config.toml
vocab_size = 543
tie_word_embeddings = false
lr_head = 0.00588
MLP neurons of a small language model. Each row is named by its layer, matrix (down: output weights) and neuron, and shows model dimensions 0-127. Each number is 500 + 40 x the weight over its row's rms, rounded and kept within 0 to 999. Numbers have three digits each.
After each neuron's rows, "fires before" lists the tokens most often just after its 100 highest values on Wikipedia text that the model never trained on.

L11.down549:508459463530482484511493497550489461459492487453491475536482503471496482513460534479524079477479506483581493506503500520532525538498492503503519466525543482485500498536535502523481512525547456478504464489534494524506497513516486487514471488531444494523478473500466509528444557509515506501474470530497504501489444510494472527545510568516479542493495501486502456463521498546476511522500
fires before: "==", "===", "The ", "H", "In "

L10.down9:490524540507554552468455501529492485457501491530497480462515467553556564504616496427512489482489466527490445531499517485476452475488454555542481465539500527441504469489492457542440479506442551453572541503490507505485436526484474492558482517591560517474566511527542535433435539478490471426452546577526495480469522501485427462482535465446527486535444529518450534479526476571568488434469
fires before: "ed ", "s", "y", "ar ", "e "

L8.down171:494495435537505476559484464513466565541587513519470499474497451501477579530476503494513532551561506440486510526521564567486438479527555566535404479481464509490518669518490471486521491559503527554493498490483555507477493517516509478480501476456527525478492480483433517511439529468485514482536437535497489500521470426461512528512475533444487537551523515549546540591499509577479475500423
fires before: ", ", ".", ". ", "ing ", "'", ": "

L2.down554:554524446476518466443486452497462539478543522531461520467585475530543489511457513496487456471466477531572571423521445404507516489523445490544514508473473483485510508480518576549445525467589514523537478467552491608562543491495479468528438485513467540442491501521468509514467511527518518449477535488521468449497438480512466439550498516543558559440477469496505531556506526555518499535483
fires before: "| ", "- "

L11.down431:481464539535480548537517484541497446588436435509566510467563507447611433414533485492421538529478501502501474628484567484449537436454498546442465512464497488494545447485486515427519528480530523473539464498507526503488486498569441436495488469419544499485442483504516537499510515521503465493427553502554513515488523437442519525497514456464470502514502472493505446527436452442521544516603
fires before: "o", "ember ", "ter", "an", "ell"

L2.down572:570423461509516491516533461592459544513445565517540498447454546496531470489503497510459346449452458552562552436527509501483573556502496455475487485468465447431533509491450523539434500469567505528534483402517499548511564479492502462511545533556473588450544480538517492492485539478510559521497568501491482458457488510457487463516431505516484516462501529518498535513537521510511515503485
fires before: "| ", "- ", "|---|---"

L8.down33:539529451501443476496499524553482472486488476521514546582503511493527485506476554522491501515515457482532515470559559445416488448433521528525517491530445511464494528511463492441479489413542522499503551475502517451503428585562423418541470452468521540499492558483541519454476478464464520578529496471483457435477559539467551461511498533534440489437532456503500479537448460531478592509636
fires before: "ed ", "ember ", "ary ", "h", "o"

L7.down549:511430512480456436438502536435527576446451542546560542527482514393558492501469508522520511516491550499484510492484490484497476488446452528430448486491485470502469497507397520519398471517407522548534501528476504482531557434464481526527484488515455543497521486533510535518508483511543468525473511519586550462493459478544483530483436507584466458447459567514524525424542599470503443496528
fires before: "| ", "\n\n", "\n", "G"

L7.down462:545485504596495473508419454538517446634549458496475433481455459512488521541558422539490480471417569522512514515557558478459548467467503428437532454479459472512545526465494470516453508466503520503495498528512484493549481451461505589463540505458548529551539497531468503503475526505482579541497437486501589464472483499530513521467499434488465500512550493518467473496511505482511549397529
fires before: "o ", "ere ", "en ", "il", "to "

L8.down120:499464432542463512500531482457523484512586503517530558458482457535520499483517499542486433510517476576495568503488501453445554490457460472538582516541430555498476518455437495493501474481455484475514529452514531489571457508460471473429481532468598463585536489539554566480472501521552570498504421482455556546513497504581538510504529458445476451448425493558453465518454490442498517482503
fires before: "e ", "ev", "en ", " ", "ere ", "ing "

L5.down322:462531495496486464490469533424587510517514463547540497488461429483494516588538503518437403480483486529502479538479488538547454499523495489470494500511546474520434523483440509431462473507482520516498481575533487439505477470512541517537537553494499527550503489526494570523465488518457438436387505585499575537487509433526551528460487478529525520501515534539513481512476473525419449516578
fires before: "\n\n", "\n", "\" "

L11.down260:492528460561467470518482477489506479489523501524497507478489493525468466418515524478535082504531471500562547494496452504474507467518529494499522513535480506451511524489487531495499487533542500474517484480529504487532500517472522507470470536454476510491519489523467532499497510507488519509495520461510510494498477492501452488502543518479492488473497502467515492554473502510520506453488
fires before: "==", "The ", "===", "H", "In ", "d "

L8.down494:504558507469454459506413499582472481498536547448515578483562475426451518506494506535527529533421543491495552445397537584465525499518464541554460492437578480475482534498547507498512557533529478496509525462463484485454581530510484492518559464522485526471615478502521512491448557472499472405474480517484534539503444464453496580484490595541548511526450489461500556532495469433501446462502
fires before: "h ", "t ", "h", "st ", " ", "er "

L11.down9:500483529500491468509511509509478488474503507501483523502483513500494493470487500504505048477463492468541486484506485512490502556496506517476514513517489505457515511494498493506505509522465499483518487488524495523497522503493499475517496534481517494505527507405493507494531502529506506495493538537510547502470442500471505485530502495499496560485526476506479468523526496487492482520516
fires before: "==", "===", "The ", "In ", "H"

L8.down742:502432500521421496583524474545520552522519465584436493478562454448504569454498548584521466493449515458505517504530491459505514495511453462515466486474491459519525541443509516511547585490562413597501465516508524503505518452482530544516434512470410523516449462519519516465472500445530452516478524518493471487481509498516526426479526520529482531400489474583495564473453513478484455545414
fires before: " ", "us", "il ", "ary ", "ch "

L4.down440:495543465530543533499409554470530495523499525591549550480475514519507470421559460570434449506526450553505526486509475500489567477505479553477528497495610505460530519476505420515433502472551548478499544533528500424561459511496531492482512522504453522487633488493506486447478491413550493435548511548472478544510470490457510512520486516535512503567489414541549491456452514438473498528480
fires before: "\n", " ", "The ", "===", "- "

L9.down677:530555443527572480518529469549489465516564496533505480487516516515498512419444532471514482470534450377502543535511459476479497571512528482437455574462474524557549417519397500481534548435499545467554455506482533464567500473499475464506450475435448594505486551498517542521487506554509510450473535439506529541571478521504517505486479471541535485528501509522423473524509518531412553491498
fires before: "ub", "y", "h", "or", "z", "an "

L8.down228:566512558510483495541507465486502469428534494515482543412464508458517479484521529488500238473451474529596544505492464479442515515506485486522575463526457498431519526560512490529529530508528426484508489482494493568510494463492530481509566528455512432505516457389470499498508588491516486512490525562500544467501456498539472489487534511527478545514556469472457518483480502471566504510560
fires before: "==", "===", "The ", "the ", "In "

L8.down157:470582485541587511501441469500496482542456462462518514487478504546462487518488507532561479512496507505484492494396465521519549581533547470529477479562566465496515539483515459547458521491448486431488560444488494473504522466521566502484543551452499511485523478497484488504462469549485505527534539535410477541495458496460536483429415505435538478496588568472573491514498394523512463445573
fires before: "y ", ", ", ". ", "ip", "y"

L9.down758:516475482507512538501526555494520497478555557550468521505475430575521473588489499509507397455508521479467484493487500451491598493545472499497554502552462546416533512527481474614464486497455513453441527519493516526505417522538479526506533510532444518464545509491528477469498461487476532477477474569587496469546489442505482573437538573444474509499549488539541459391544536584488549440508
fires before: "0", "0 ", "9", "6", "5", "ur"

L4.down476:499521454557503503504418501452532529535533456495538470491485493512585443485555477559408484517499528490502468518479499517522513502486490553455504483490565537442508467485481454464447418512544543473556598551502559431538482586514551589492502527529462559529622519541408536468549478450531442435477540502517456526519466482490479494502489498519447503543487447564546521405483583476496519481521
fires before: "\n", "- ", " ", "===", "201", "The "

L8.down93:566488478476500508465503511597418480491517532455523494443506457503432451481499531519520458509471447430511558535472516472490443441521517507484421503479509464485542584482536496555497454461456491544505476482478555474463521502520517533542551501544513551511470522536450517420418531513565484424514505475489573549437496532523597546547526474431457496478460484471579489525457454505461537502485
fires before: ", ", ". ", "|", "ia ", "\n", "."

L2.down167:564537426489489452515529473551584462493525547603422500563511537458504496445495521502546474517446522500501549424468472486568487490460546534516492497509520494463504483455476569566385471454478467508512499462492523567536531479550492543464463544505453568496490487557491510508526490501575501479498500545563465422522498560484600517461536528550482435424479480542474520485572489426560446530532
fires before: "- ", "  ", "\""

L11.down653:510497551462594521514490457492504562461539394541499484411476469513505526493450509513503481488491455556534516488546540492543490555572463496488463459477529462463483492462519527467514536458495467492544535453485535528474540526511487532596484475526495486518482455457454510493508565532454471523390505514437504460441448539518582469520524455541473556543565454558503501480492509512546410508512
fires before: "ic", " ", "il ", "t ", "ard", "ar"

L11.down268:483503449539517560481510537520474547505538500495506525483471517443462450558498497475564414482486534545504431484527515552468556549441497526521510540532485456412497526466545493465451510496509574526551484495446537548541525489564513489482579497485577448478486597563590552485544494517474470511506496555456495433542539522500478430541495522470462501461490495505436501529466460416435532544498
fires before: "o ", "e ", "t ", "1", "2", "ti"

L5.down576:511506529575508501548489419512444412522463440469508531449454507552482473513457508485520601461487535495496541460510449518491520466462490481473448544527512493375606471515475568482621517440536529522505501510523474505481432520464506521462531494501606583427516502536526521489509537501538492489548451451531457468549479488482506515497513493493470500455501492494463539467503467564519464445491
fires before: "2", "W", "0", "1", "4", "3"

L7.down620:527539549514531490503500395426461507586452464504515514502499475546553496506502449455503466453554479527494502549511505485543425540452434462480445516485456567494460485507485569495507445495433556535523561531528433495520565486538524469506494475518509498506466547465563452558520485580507499472459455488526509433539466417497517511550585486488577500506561487493477477594495499497455549433466
fires before: "s ", "ti"

L11.down116:477494519481481504539495503448519481403455509529438555478477473470512522426571608498457616455516445525503491502525466440503429487540514506485507569510460539558471536520552473487482454485538542501473442534425536507457498427443532522462496570492531521536509529534488548476478534513500564472440454538506561562539434446503503490465524521479558566520566498529477563429561507514512487464509
fires before: "e ", "y ", "ev", "h", "is ", ". "

L7.down550:497480479491490463481371448550501589530495495512471429461427449534507533573508500519502507512533519494490520463550524475505501510514457468476527472440481576487477494524512471565483439465561625598466486550456531450491433526513453488470492409522477507552472472506456498469502494535460516388455558526494496565477501490462504517511476524442564518479493432503477534556473521549464530567501
fires before: ", ", ". ", "al ", "s ", "5", "."

L10.down113:460567463542460531424457485525495447436480507567526499526516393481527509526499435475537537464574459553489562568514467452463468550434496425523491436532498495520567496446496463506541497504493566623501517589500523471497500469495552512448504488491533495541539446499543450451541474504478501465472555522521598474504514415502533476480496529566580490479481482506467534568492467471472525489569
fires before: "op", "s ", "N", "s", "W", "T"

L2.down703:552464518508489440560467458569432501479475561530485507549502584479560533449527489447524400486456556528517533481471451497483519493461484502444468445480446499431576511484474492504437534457546528497510435449509562533584559508512465487448481493524491583461470504515556474535483523505512507541544549540449489462469480488480522474530478511513477507423496465528473494488537477486582498508556
fires before: "\n", "- ", "| ", "\n\n", "  "

L11.down125:509490494496491473514534514525497492470505521480480477496509517539466535507485497515500037498510495491547521466510483467517523484501514460533503478530484511468501500493486512522519505501509456485521492533507498547518506456504491498516469520519494484506492509522495481493490490494481512534504526475518539504520449528515529521518536490502475555498519495494490508510513507521495504501533
fires before: "==", "===", "The ", "H", "In "

L7.down199:522514502522540502472490497608564466499531549434462559560540456468476492479490507559503469460468418471502595474475505501513519497494411463526465474550521471424475484459432489587488509548527433506513516536508487505584482452554463534480557528586443574454486468530565460449468522477491494521548538542500522499480451530530461493454482552538533449487541474517537558492435469549544587495520
fires before: "ow", " ", "r", "ur", "st ", "u"

L8.down619:514451432457512496496466492498464505518531535496523514576504536500501524495452583486588532500506474436522507456433516481489499510452528544515488555548480439546520488474508522414487514484522532577493547481484515543511542561548474411502474454479490506469519501544533539514512498430492470491541503494492467412475514489487503460431549518451543495421492538465512509532486512495492609463554
fires before: "19", "1", "201", "202", "200", "2"

L2.down550:494425518509539499570485505546535529467505463494493515539547445503493534543480535494550588453462565504461535466519472450494475537406527448553523481495488446564470507452479465554421472510535473559498466576535560528497501546614514522530503503542487479502536494532476627503537476558506487541413483585537468526521513513552550554430533534478461470486464556492471441474492492461460521507540
fires before: "| ", "===", "==", "- ", "="

L9.down612:539428496550542511498462474439560376529459483529445491498449453533576559497497541518516451462524499512489456545474472515560455548492445436504505559570561516456500527458525479518552487457510526493494543516404526534486553483499468489574490502496552451525497481584542519516474535521479468531499490451504553507539449379497464492495540471520508603508528512533520545526470475499524515436531
fires before: " ", "s ", "S", ", ", "A "

L10.down672:487526605440536456491484500500472470553537502562465544526459491536511584474461495519528576488490428503452490490525510512553495548525467546579533514512508506456451519463527488566486489572496502457553514451453490487493512486458549427481474605546555457446504478550475536480483508545396503515490473434439546482475496499509515486393443486487554436542442496485440494458580511496505489428511
fires before: "op", "e ", "y", "ation ", "y "

L7.down611:471454517562527503488496512475450479554492490531573484481539534517455489494531516445504498456431562505531496470567490503479566429441454459513458534426496457486521537454546521463447527449495441515559523482539495475533526504485426531452486493456546504442481499557496501579532600476511564497514532543438530462517486493507540550472517507527566395468547481435435463558505525504545492495492
fires before: "ere ", "o ", "e ", "il", "ter ", "en "